{
  "n_layer": 8,
  "vocab_size": 8192,
  "activation": "tanh_gelu",
  "positions": "learned",
  "optimizer": "muon_variant",
  "lr": 0.0109,
  "doc_mask": true
}
MLP neurons of a small language model. Each row is named by its layer, matrix (up: input weights) and neuron, and shows model dimensions 640-767. Each number is 500 + 25 x the weight over its row's rms, rounded and kept within 0 to 999. Numbers have three digits each.
A block is one neuron, or neurons of one layer that tend to fire together. After each block is what it responds to, as a language model described it from the Wikipedia text at the highest values.

L4.up165:507499530525498471522487500511457495475511498520540492461545514461484524519476519441511470493499516488528527500494492494520462494461503488487493494467484452516506474509574524508477472518526476470509533496496477478499510519543509487497476516488490511464455498492468515504490519542476467485492523504508516482472577507464543519563491475481461526511477515470458506519493543472516487499505
Description: Consonant-r word-start fragments

L4.up1095:543530508483531479525529548533528510565507453534499487510468485466544479519498555547506522515479485514511488495467509458546520484496456472524482484481509468487468513499457502472578540501491504512483490466492501520502485501507489492482493547454488515507502540505514477486488499543483487541511518511486552526507478505509499502539476476499508476501487511500519485506455521497518477481472
Description: Mid-word fragments, number hyphens

L3.up801:516447505478500475446485513469515525509529548535516529490478512473467493505504504516516497483482443490473478534533467475496503501512522474540530485563545505508509509485481529507477519509534508489505497507541534496491484482555529531487488495536474510501525473484502483494498469500480473510497532507503478521473564500473495513532478457486494541499518541509507503505484492508471508470488
L3.up937:490491477520477509442481486506490486497467502505531473477494476457505531475505465492469493534496465468522535516510514523523552481467502541482552487493485481474468513496497521488464480518479502486531509469499476530515493475521472500462458530498506479491481483500491473509510474500466508485532474480470542475514529501523499472511495493520504483482509493503514520489509483532492511535459
L3.up1471:494512520488434491509529482498512495494513485497449477466490470520486523496470472477548476515534478501493482485519511571541480491489513510515539493481516516512505512492465552541488480538528523487503552479486511474457452477498473550432499483524504494520493474538517516497506482510478535483501493465479493503549501503541463520478520496493519492458508538525552518504486522448517496501503
L3.up2511:452462474442492513487493465496497512493530511510481493518493518458533515470517509509487480501520489466513512512501492493513495483519530536526522434552542516530480489494508506544472477530488526514509475526495499481471508493530454531498475489455516524521461524490508491542486514527485505477498464470484530502502543482482459478478532485536504508453473500465465503524480514484535479471491
Description: Hyphens in compound codes

L2.up161:473518483503497539474527521500520509511552498500535516517492463499511548525528444484503504523498529507546471498499478518493495490517487521556522474515507453470479533460473489521474520506508520491557527531526437509463527519537471553487486498510522450471490487475450515519501504487482517509452516505462459495491509524514510458499456506501433494487537494512523499492446459506501469500481
L2.up169:523538500489514498471543524479511535496500475509502503506474521492514500513508488490501472499480437478502495524463498501515514550458501511497492521498513501496517471491501501511484519488465505508520501520458512447533468520499507493448490491509463479486511522494535502527501499497445469501558507499485501499477494495505488506504505487498507504494471459528524489486495514464491517510481
L2.up188:506507523506476484543493534515502524516489496502517522500472514531510486522563517540512513497499495473508484489478510503492510510497525505535525481493456501503464490489493555472514511489506538537486466501521506501534488520518507472510516493442469515506528526484485494461487518456503512485462495469463535551501509512477503489520492524486514505481490524509526498517531497479515506508529
L2.up234:478475490507497496514461519510520513505493460486484450470521496471498440476545521520546489485528487466481508473542482534488536505481442518558477507476462484503485485485477467477544504451497531498480515513503519544479513551494498518509516511525519479536484480538550497494456550497507535511506511514495519495476490493488463465482498516525518482511489508467480491504523490523549477510501
L2.up445:512496515487517512491483523503480479450544440516508491503507489490493445453506519488508489484520532529526489501473514502493524464486442499483467490471476462499469518459502477508483504544528497453453504484448479464517489476508514515470551487511517482496497537480496499508487515497506474538464464491456494516467509463495517494500507468532503439531526477518478560473487486472487496506458
L2.up758:525521506500509527454511473532508515520489464502467528498500502502488481487531455506539471498544526500515498498461491477506503500510464477485476483542485515470532499481506463488502498488489515427475501512517502489502536469492522503493483468503537465494491475506503545454551493534480505500499456483522505475500482527492497459501508493492535553454454542503525433503506516459537491525475
L2.up807:473459525523507511518519509536529527498523517482518487508472480516504495475524493526449503527523516497536566491500512487470514484534476495520524535519503428479508503528469491527501528533476533510514498505478482483524499527517525485499476464463499499481489484497493503489487529497514490519498489494482480496506478510522499507512466476551515513536560483547528509508495512512527509532495
L2.up818:470490488478461495510535516468501449446459473504461468482493485476511532463512504513518525455501514482496494495483524488543474466551477481508501486504502466490467479457483525506519532475492538495528527518485487544507510528456515475447470484506491492439472512508546516512485511523521472473493521482514520524486477503499489513492537491525505488483490524505496524498505513501486522513490
L2.up1384:492468450531502488514514506536534485492549528518559480498518500532497486502492468504454482495526460498516448465505512458510516506501476477482488501439523466458468485462484519506504507453526520486473465549490501485512508502480488517509503472478508504498501505517475511527502541511508510477499485496492551509504489472491491502547453524481548488472491509512514524444486525470491503505517
L2.up1429:490500473544460515504464498508526509500515526508502512481546555460506542489529487545513485501514514477470501517510467517519484532523509527481527546501501487511511497515462500483521501533530492535458543516493489508518497527511465486506481485497496504477470523475516515505513483508493501550471493506489503495562496481480533426508502501494514513503528490524478511470514506539464501513478
L2.up1614:476496521490448498511503479490538471484501474488478491529490514498490471494509463492528491512485532494533523516489486489569487485506464526466487476515498456502519520523511501515516484516505502527531438514521523533482450518479518503537477453486504473509490446529490534508546522508514515518448470484474521474529534502494521491515512505503519486489502477526575497523478530499515553473476
L2.up1902:486500491470542520508486540457472465506531481458470502504507488506539491499504476499484499510497491498520489527503463522528508498534457548500494492492495496478492517520492482519483508507526508473520482514502455469489447464490532526485420493511449454457481489532490527495501444491490517491515430501516471510518482504486492508493445561464466505448526494516485465485500490497477491466528
L2.up1999:497472488511497526529519520534520505554506446479471522477480478535497510474478421467480483528476513477526467508508467468527491502509470527546489504497455497497490482490499539552511555531506518453466492491454489542496493517557542486521502512516509525495458487502506531502536516505522472543482521524522526510535479513469524495524497514534464479512497478503566490478467498517512497513519
L2.up2005:545478463475524530522544512458535542522509478524492500488535455505533495520483533488530510474470497505493464480486490495517536506467463516479495508522498463443500506504515459469514477477487494482524496505519505515457457461505503532472544546524520479475531479476458543550494485540499495487469469504522489472470448501539466496558498482511477528522487481519485542492511495436509485545499
L2.up2356:487487491491551532497499536509538477504527499509515531503499497498489501486511543468499489482482498508503485523524536448500502457509505497485482518503526481492442512513532457475500492508526509499530429534497443528487505490495491490480495525497512427492495524538526505515466470497449488487532573496491544498490503512491467523530523524534464536479492481490482482485459528473507532511482
L2.up2627:490483499492489521507490532544468446556549435497507521507531509490493496529530506463513509461466532489510515447472492483513516523522537531496510482468488512479476462463495528575519524488479541498513448551477408478522471465542514532516471530487474539489504488501522504487491474502508480486497508525515518478526479482507534434513478499516532491514498484520468476495508490451507500538545
Description: Digits inside large numbers

L2.up28:484526550509520511496496498514451493491482530471510481507429435490482479482500498484508462457490472474468540503492500487534514528529502513462489520445461519524498521467560458512477529508511466459497490496498510477498461504521508518536520496493506513484503501525447472469520544551496513546479531469505475500531506498542491480535484509510515522469458515483465474568551499498504522458548
L2.up300:505504555506463477502487474484469526516492466523502531508486536462487542518502456500512530500463517516474534506526500540451480501528527505492462466525526519507504486543494519458506450523516489538514510493446523487501510500503487510479505544481502549515516534541519497534503486507498455497533501473488482490474550470487508485463517491526475491495521501510524489537506503513487498519509
L2.up480:475531516498481513522485503463506507470463530466521469529495498505476498477493499496492512492521496476519462555465548529495523521503483532541520491481517509484487480520529525506497500509493486482498531496485513505525506530557504500486514514558495531528459502524504503479547489477495496518448498450571492540479500501515472479513488431482511494502455521456505464525512466483529512494488
L2.up656:523533526480477517502499494468472493532471532522505502541538487494489511513484497506517554535515507482494522513473477466490533506535463485482500482532498472529499509504432511486471529527519508486506482512475529457512480500526518494491511470464532529511511515506530469514480516499512480459454495534511505471546476500493478522550435496486489508467505471539493464487515491495519502506507
L2.up742:459497451511496488495495549507520495508526455461461499470469488511529527482510480570488509464531463440516498528466513479502468513469495466491476535496514478506510447499502470561523480505501496502492561500468524461538521528480499460477510534488514474476509510481520503491483503530498505558514515487499500478523522489512507456520532543492545479508472514501531485501508523534531476520483
L2.up797:465519504489498471558467457488514499503479492467491505488512467501537492467484514508502485499512486477489494517531476477551446485484493496490493527503522494524467527489496530445503499531512470519445566475518558459489501512466465476515489458526501528519489496439511490489474528478495485484510524459500494495504438508519484486505516449473516505479452498501531479494522488494459479518515
L2.up994:503493522498481508471416463504497501487506527495464492519535541490525482527515492531546492511556462486499488498471506501520486532501513509451482490511518499476528462534484470520506473524513522472487462499488517470473451505451516521495488460524478474530502453504454517509513504452486504500497513518554515497489494497444485513520512497528495523505492499460471523514515497457478464537521
L2.up1322:531518485479519476511475499531506489471498488526511439467493486514521500489532503518482480513444492530505567468504488442492516510476527514476497507497496496447543521496481524533499491512482521466534493510503505513470518515519486469449506438503488511557465500496525465511509473517478478477476502467469495521493438519492467518499465517457498470487503488464492488463478536447466476510565
L2.up1537:470491522540508460513457483479506465472485503478438503472497495453483499509505486474539527518488511448530480530481519555516488490501495470552523506538539487511489514497480502482512468540528463497482533517504502488515483496462487490473445511497526524529522492461479511514521473494513523507497529488489451426510499482485482493502518506534462524543512486526477478517535458457486490504509
L2.up1680:472467499496514495506500479495507525486489526493474542466482514483520519481495487532494534463525501505481505506459497501467527545506533501472516478495498478522486493482499551523511503493510504444504572485496483439503503539472506506492509538469516524501501539486518502511543539449488512500497484474531479489491463477485474489498458467517488514538488542460515478520540505510508494510520
L2.up1706:441506480498509523505518546486525520514535488526473515484500502544477507483508470519490500485486513480523551513504517549501468481511462496495534519558509530508540532510479489472495478507476539515491517451541524486500525495480495478520518502490511519504514527502533495483476477526554451478483458491497506521473493509522516481543486454485533497522459484504507469539534503509536536503499
L2.up1716:493513512498466572524510512514525505504536511510529498493449490498520539496498527488490487515495509490488480453490520517496489489482495507534499496458533512494506472508480493514511569500545482515472501499484491483525528480524472469475485456496463498483497532550485484511501515490510474454533491527448515512496510502466516513463520514500445503488479519450456513510500508509513511511466
L2.up1932:507505481464491503511497483525472497531495502476473474464525531491476520504525469491491508470502487493525531453470513494505454512477474495564484512511497502468494467508547553496522513503527495461506505479473494518477492488520538478516489501489462521497478480521487519503524512497527514512522519476497507473485543490546463505466509488502502543534454502455493500500492568499468516513506
L2.up2016:471518501501484491454508505452459485535481504490444513517547526529498521521486492414479492490519487486510525533490546513481479516480472479496501476539524535502474506482498486491549510463529525513518552522541523536494489516500503514527448483503524497540472518437503524465460487533571513461491497471483490453516537462519490500542497505514486518489482493481562480474514511459498509501483
L2.up2272:478481479477495495508444552517526500462510467480485528459514523514480524517472529515494521497493505494477429506469534472497500496484510449522506514460483480533511452538525526465490518497472495523493525504466488503494508518497474511457526527498463507487522472471481493465511533527503509462511535475523508530489499506520490496521489482538482461551439485504493469501513515490507483496466
L2.up2999:517518440516507499507455498478464495505520492453475507515496509532498540553500494501501520524512498493492520500471521526507551497476503460515545458486508468501477519511472487519476500517480505537471508485509505531480530517483497553458500458512509505492521546496495448528476496495462535506529502503509502520482487523521514497508506501487483485502483496519517454496513476488528465552481
Description: Word-start fragments, especially Gr

L4.up1871:495482471547514529488492483512476525508489525495521525467488503509503482468520472480506481458492520544473488541514460454537525449487483490481538503529485471484495495499478504523478514489505451509503502530548536478498475515485504464536506518509470577507510471496501491536521479486464471532506516498488508501519472501502522569505476527498531511534515513511486497473500490523540537482499
Description: Mid-word verb/adjective fragments

L2.up141:527470537495503470493500454504497517482540532450485535464501505484473510485466518524524500513531530504488531553490498565546520518508482499513498509518486553522527481532505511524498518488500477505533517533482492481503496437526521509484490484508490493524526481514517511490467506510501492466480446516465510495499502492486492510482516493452528520480507503496508495508515546486490506462455
L2.up272:529507496493463487526468527488485542477535531456525494499463505481512451536496501476497473457514512518495489506486455477483480477515483479534491473512491560526452486513501514531456474467527474539466511501509412520518465492521472496496486503529541494511518502452541509456501584538479514500499540530502538517558536530491476488486483489528509492511473483484469473508491520481542501485466
L2.up725:501496461454523492507446490478490533502478522484534504483512505477493487471514525486507488520496464467461500506503541519464468493525457539516537467523506497488460468477481483528507477483461496475496523505536527483494472516512525509441501486530469494553492510498503505490522522491507490513542470472512500523540527559563530494529494549451495510528482509491528466456491454499494503482477
L2.up832:545509512517530480481492506449506470509509529465513472521487520454515476526503475491537484507472496486510529489478518499492474468479536499487531511498468608469505506494506485553507465507513492465472486489497488506487485493506525499539487521491504478488483484502494504478476506550557470469534547526470512505486512430490476538464466498434522455510511484514527471549479481514500526504523
L2.up890:502516511508482475520517461515489494495449551513524502500486476494481474465531480556497484527518509490536513487465460501514530537549515515486439515514490519518490498517522497506492516496510468544507492485462494495489494478522493522497466463510513501493501530490485503423519468485483521542521504549543496473520513536485506486526540484457476487525501516484516513503500546514503480505508
L2.up986:487514492490475523512518499536482493495500506498463508510476519478459516487520514502495512469497477514472486460459516496519453489472510489497491481486462487457517466483532509484512454503476487485482489494511507506504510482561541520485520494515501498535508468490494503473486497544535493507507471490472503508447521471470503563527473532530445534483486541509493529521486512519507511481476
L2.up1068:541584460522512478523499480502463498480496495508514469485515511492497496540485547537475540503488464544533508558484507510509466492500481501500499475502498535474515555511508482509485486525507501489523466491493514502487511483496490502510487491508452496539471500485507495510523506509528475493498528486511499531503449477562466518499515537566508512500515510470479507497518498519532520522505
L2.up1128:498473477465544531475477470529516540539480499468511483551518503525446508454506469505531525474496466489520469519497539517553542510480489475539487504489533422534490533518512529511544498485482503508490480488479476454499498493507549478459510509510502491516500471460517499503508505503482476461469474482466517499500501441445531498520469476513533487506481521521518463513484506500521479474479
L2.up1251:507512474485482549498510490524445521514490483488492510503513492469527513517462542496466532505489492552516535505434495540491551483536489529515485494547471512486551465510506497492475528509498474493490462456525476488501505502516542492500510523485518561517492510509557482493461531521529536447530479464490493512488510507492481481535473510518478495506517492490570505548599521495517502511538
L2.up1437:511450519489521499493521524514482488482513523492501441491491441503491498505502483502480521493480505460504481481479500517530508544503483473550517460516516511484501499512449546533490451503486482502487480532475478522521488452457511479499525477518506510524460452509483522488503486545569476522514488502516515547498498500503458523492508513489503515518518514494501453553468501483540503479465
L2.up1587:486478491475466505485532514523512476491527470506509492458505501520509507495475521506480515487509477483514501543504503462502466535488493510481476483473498524484536483499517495529490515491486500492502498509522525574519520483486509530523507498492455543451488519479502499477486499525491496440484483499498501519526527499545501504509508498530467496488532490515520531515508521613467470465529
L2.up1709:467490493524516491485466522524499510503503517479523491496489513500468464504491498532508528499526458491465548503493500468502544479510540462506483510473486502493513498572471511527491514490463525501487507502525495464531494531500483470518429472492525482487479503567497501478461466463461511519523480557539495503499494493492497488547483504451538511468490484481525532501507499494542536490504
L2.up1856:483481454447518476504462516474517502532493472481527474498494464534500530519486522503519473511447465542537486459507511474538460513516507520520479499484482484517527480511505504479480532526528493514518485501475542499520458484526484512505513495482507470526490501502508523506498516482477532536513480461504459463494513508518528515503509492539491552512502503482501507478503493507519504485507
L2.up1962:519501464496544507507489522503503539487486483526513516481507494535518561524458523548552538488467468526507514534471521496469470517494488484532524486508476471513504462557523489503425471498525516497501452526500534488522493497510497483527470472512479524510459544492454457486500552475515503507554483508546507499527472517536523511503511498491455504504493483485479566495512486483512520485539
L2.up2127:497516468486502518510502515522518497501510457520530481557500512502496526509522535481496493508459481450478514457545520464492471480503467505514543470520498542515497482520482559479496497497555478497498474514522493489524476527472551546494470528460457469520480498520542495471473540519506497519497478519516489509527480533516491571514486506552508482481513484542530529480478510467486500493459
L2.up2717:469504509495486487532513500509512484510479475449473504517492468464479483482517489499512481487478450517496467468481507535477503478514506505472512519524515509481516533467499487495485479501501528472517503506533465477548526503543542534450536445490508466503512530490491519522498441491490499462472491533538524491508511523493507533470481453520528472502537555503521515519487488513513498503473
Description: Separators inside numeric codes

L3.up967:509480509474492495532545562449500522539498487496511477466522483509534496518509485496522477435498534491478489484484503477470506504488501491478515497516486502468513473520423525507469498505509498524463474518515536507500466483474523474550496497496525495548534506474447453509530512533499498490501486528467499504499470503528507483489472465490525483450538473490507527524510532516530529472473
L3.up1277:471525509472478514536462506471480507472538483486498480499494477525514479476524484464489529531468448503515514499474479490514529506505550538494469480529501493511506499497531489468485487515490498514485475510489461477547494529458517518436538480525493518513519528509488499490503463490480525511530501493508470510483470500500492540539501522509484490468448476507503523525442486470456519453523
L3.up2441:430492525520511530548500519489490482509477501453490544551496522509487537479540506506497511445477491494494545497518489460496527482510499497525517523542495514494499457466485475486495485469527523496515510512519503486505533479442461483516523472528518470509522504499486500482494441553453515518530507517476489516494534471504500498527493467499479477467488501482497512497480515474507553477537
L3.up2549:497501509516490503512440509461482541504503480467453481478497495518504501480506506507541513466483507494496455493461515468496502486528517510491488485480487457470502495477481525480488546498463514529508510495477511459480513522517450481476539473502519496531478511552503500519478501508488525477463444541480482480491538498533541508542520497506521501458472493541524517483441462505493490517496
Description: Heading-initial word pieces

L4.up2757:518509464475513512502514471498509509525501506498516510485482467513523455531498523487545461481471510518518494484491480476465520548481506525511506504507477503475512468497475499487514516503496491493478487511497452485447504508476522471539472531497522524522520530507460517531520505501524513554513512524492497463462480503459519512513571503565503520502497517530501523466507519472518480466505
Description: Inner digits of comma-grouped numbers

L3.up525:501518502550522521483488505510505504524513450514489523479523473533482507533521468510452510482455467509505503472512514505483490513490481523474508512554486520499485498536513537508503477513524487532477488492523506488514522484526485495452489509514531485509477552482497460484516519449487513493444521540504497514503504491517471487545514492462520514491507483509445492523514481501442536479489
L3.up545:470513516505506457493530534576499503527521498539511471546554496504496511529521547480523502492508485482475514497473513469501528512451513500516463470504508511491484477458484472502443488499485508492563518534461439489509528482485506541539560475532517482550483508557497487520440517506500508470513492558526496527455549511488518517463484494500510545451482471515492478494471510500506502532464
L3.up1004:531537537502505532483487514474499518544491484473506503514526507460484503478519511495520512522483497478462493486515506465503481501489459501523535532542463488448494460459502435482550486473463501487528488516505471508484517510522501470483500548449494499496505491541516468494513515436513506481516478485506508509480533504523474504503437522491490533508499475502511526496477539451507514526524
L3.up1631:496514525507538457523506494505529509499532521496538478488501503494493461517499499510529454431515497473515535499483483496498494495481549478532490534530491452480490486466493505487503515484488521540476488519466491528531459469515507499514537494429519509545477490517504495566528514496480489459489499528509504533518504459492467505502509514496497498479510496555505477535496511507523475505498
Description: Middle digits in numbers

L3.up743:501539496499502512515458493506540545512498528484476484477486458488546506538509475491475519492506470506493495481500502506492455501502462494484517496472544448452535516543504483497488503496476502462522499523526541471535485451537482497539471489472505544525522482541491469498468543521493497475504518507508516482518479474535519551528505475484485507496510537489504460495503486486484469498480
L3.up1936:513505494470473442550484451512464499548477467510521527543507505476536480519542516502504447489489480493510504482515531486517501496476495524487488529525514478474505526499510491487572522548512494476475493467513480473515498477486535430491505502513488500481502493490493495561465534501510457509500494504495484513466484542541488521523511501487518479537522536513513498461515523516517514535468
L3.up2069:521473482511482504508537520509484487570474470446557478466500481523499515473497491519501487508477492495488521508497539502498531514474453490511487486518502534538563486486512524526530497499527514526501504456495521505485504483499529477482515436509476491511495483501472459487514532490501484515469527509529476497547488467564485503561539503523464496523478484555530528504493488485537464488495
L3.up2713:511487480428456436498483501470494491513522480504511433487525501501478519526497512479496491472521543483541506517536474523502526523449480453494484520509464522492518481506504494507475496513547515490521491474498529499565566499503541538520505479482511506569474514500482523496577512526510504492514476501497496505456492480510506489531498475498499535501503547498473491482515501464514479479525
Description: Word-start fragment "ass" and J

L2.up144:470539497465489477516486471505559481503487531466484490513460483490484507545535536487480488480480546500492501520544466485487499469510491449456478475448526512476432535505446535516496526535484459471506488510569471522528498486478518531530510509499523475463527495522516494517467501518515528502539480489518491458461481463488514484496537513465505508497463496518506505536499504473494476514489
L2.up193:535548501510562473521523453522525472471520496467499493463475513475501508516514520541507485506515516473457498447502482511495531522499494506497521467496525501473504508504497493492516521452493512545481523528523496495499567518474467476518497483534493503504458520509490509490486520491484539513500473515492497530495479506491514500539514515426516489518527502509519535497509503521531543470544
L2.up432:536523522494461525497490499481492543504515484515499470503491545485509491548529487505476546496471560519458481525481501465452537515470505528542522453553481530542498483515519497488461530523532481520496520515494518496518491469541500476511477519507518475475504551506500511476480484542521501458543512472478533509452529477486502523504518458514537525488531516487487530508515467465499553493475
L2.up603:528497500511480467488438494497531532493503460491492488484484502493551506496496519509510509496505488546525491474457483504474487502465518469490511486522505512458535508512501469506531501529487484498496529496503471513521536477500518506489507544498508503523542492488422502528504480489477472525485540517442476502516514518527508512473539525476483460546499454525490457494504493478505500477540
L2.up730:498517563507480516496487518506492513495496493473525492513493445479505482521526525505456542514517484445495498512519517486508500518463516491505539479517545459521469511504507493498480480504508495460489488495509526476557474548526472440510523513522517483501490502451491506496484552495489476519515493543454531513474546564515518487475523472508458514505534445476549465476527539507490532545510
L2.up845:512533480508482514504491482500441522497526489534488489448510493500534525511525468473493521495511533489508481484445466521487471502541557495566503475472545490555524528512525507487472483483513510487494507491507487520489418492481515514491493521516505454475502454517513517527500504500528514508502459484512440516477470463501462544470491488497455497510515534494492483544537498493523517500499
L2.up935:516514496481447564513476502526544530508533513444518429522465456454499512459559489455471518524519560465548474505489460529524512493484484492490487491543469523510511476478483481519506492493523519488483490492477502474518459496502516491499482503479519543517474479483519500534545525545515499491506482429515503509468471484516458545513482490511473475488530442486544462482485492483514434497472
L2.up1087:490486485515511524526480519492515450466589442470429519520515531463521507550475484482507448503481488481487516472497545500497555455538510541492517462505530510511486512510484462494492452498464511494494521477495509477542514498479458515499484498493499469494545505491481508474510519536498490547522501480520520471507480484484505491536529535499480487481471444506472499529463523479474462533454
L2.up1712:490493487457431523464470471495479478461518507457554467511506509494498493500479477475518537482491509476473507476496478499485547495506505482548505482472487522524475503512488484536511513461494497523500524476520511501490501518546532484520437477491478519475522517555498508515477545550478505446519453507533494516530518485507507477477500528469491531485422442498497544509496537504535508488503
L2.up1749:481512513470512502477474487473486478483498498476474483500483534486498510529544475486511507495483490495465445499508539509511533540521490477544493512549503517503538499515528492459491501502465510552503561493508564464505458434486541482494500498527447488505487526521488521499526523489475500463479486468508504471500508495524461542463515513460502524501483482523469488459463510487504499527481
L2.up2289:509514541496490507537471502457484510487472504538495520500496483506485474482520487509529519465480515476557497486502489467476503493512495461456534495495518507504560477469516478488488494543527543500480496537503522497464483522483521471511531522520500491508499494473483518490492506532498543461543494477501504489502469475499539488500516484544535512504443499528509505504469491456438534475484
L2.up2371:498542479481504521551522517488518485470526559478515463513500461540536525481536488465524487478483467512461509498490501457483508519456506518512419494505525468502531476515482531509462482462573497480491508479495502505510451483528476485524523459506474522471515516509504517535490501495523519465515523482543451480533495531533514491548520538510497481516479500481508500514472506503497501463508
L2.up2688:517509486485517519514537496514528476526496508478500447447463442453509510527519473496478488497508481451467453487515500509511523501497507477530545515512522482518482484523506480494500484494497481495496485475482522462528564483486540507503481491489501533471518513520474516518534441486468509511497474497482491463508480511505483457489492460468460510479530523512517482457493525512494475447505
L2.up2732:477509481491523514515508499496499486467470527511539478450517544491457525488482502481514525510489514484498482514499492500502505516472493473538497512503533522507510494519515498497505498460508498472486521520520490510477486460516499498511480533458502495459481491566480505435499516518466503531476532476534546509511506504500482520471522482469596561503506524531510515513472545483486477517499
L2.up2899:461478491487496486489491471510542513503479515509511493467489495507477501502495480529474502496491501492500490535489462513526556548502513473493470515499539482513478526500470500516480546514506447533509472559512549517500473493480493476491519489513470497554509482519493517549544541474501499522521470519521533487493521499493505487513493501512497534478546510456467515512472531522527476495486
L2.up3051:455485503502485526489462512490485504534541513461480501512505495539496496458499502496451484495480513464526459516471481495513521485509526482462512452510533490496535491554517459487493489484431469487499510503437508468486506447490486503513547484503503504517523509465484530507474495498495494501491521506446515510498515474497503500482471484488479443500460530468482478466487493516484520516520
Description: Word after section heading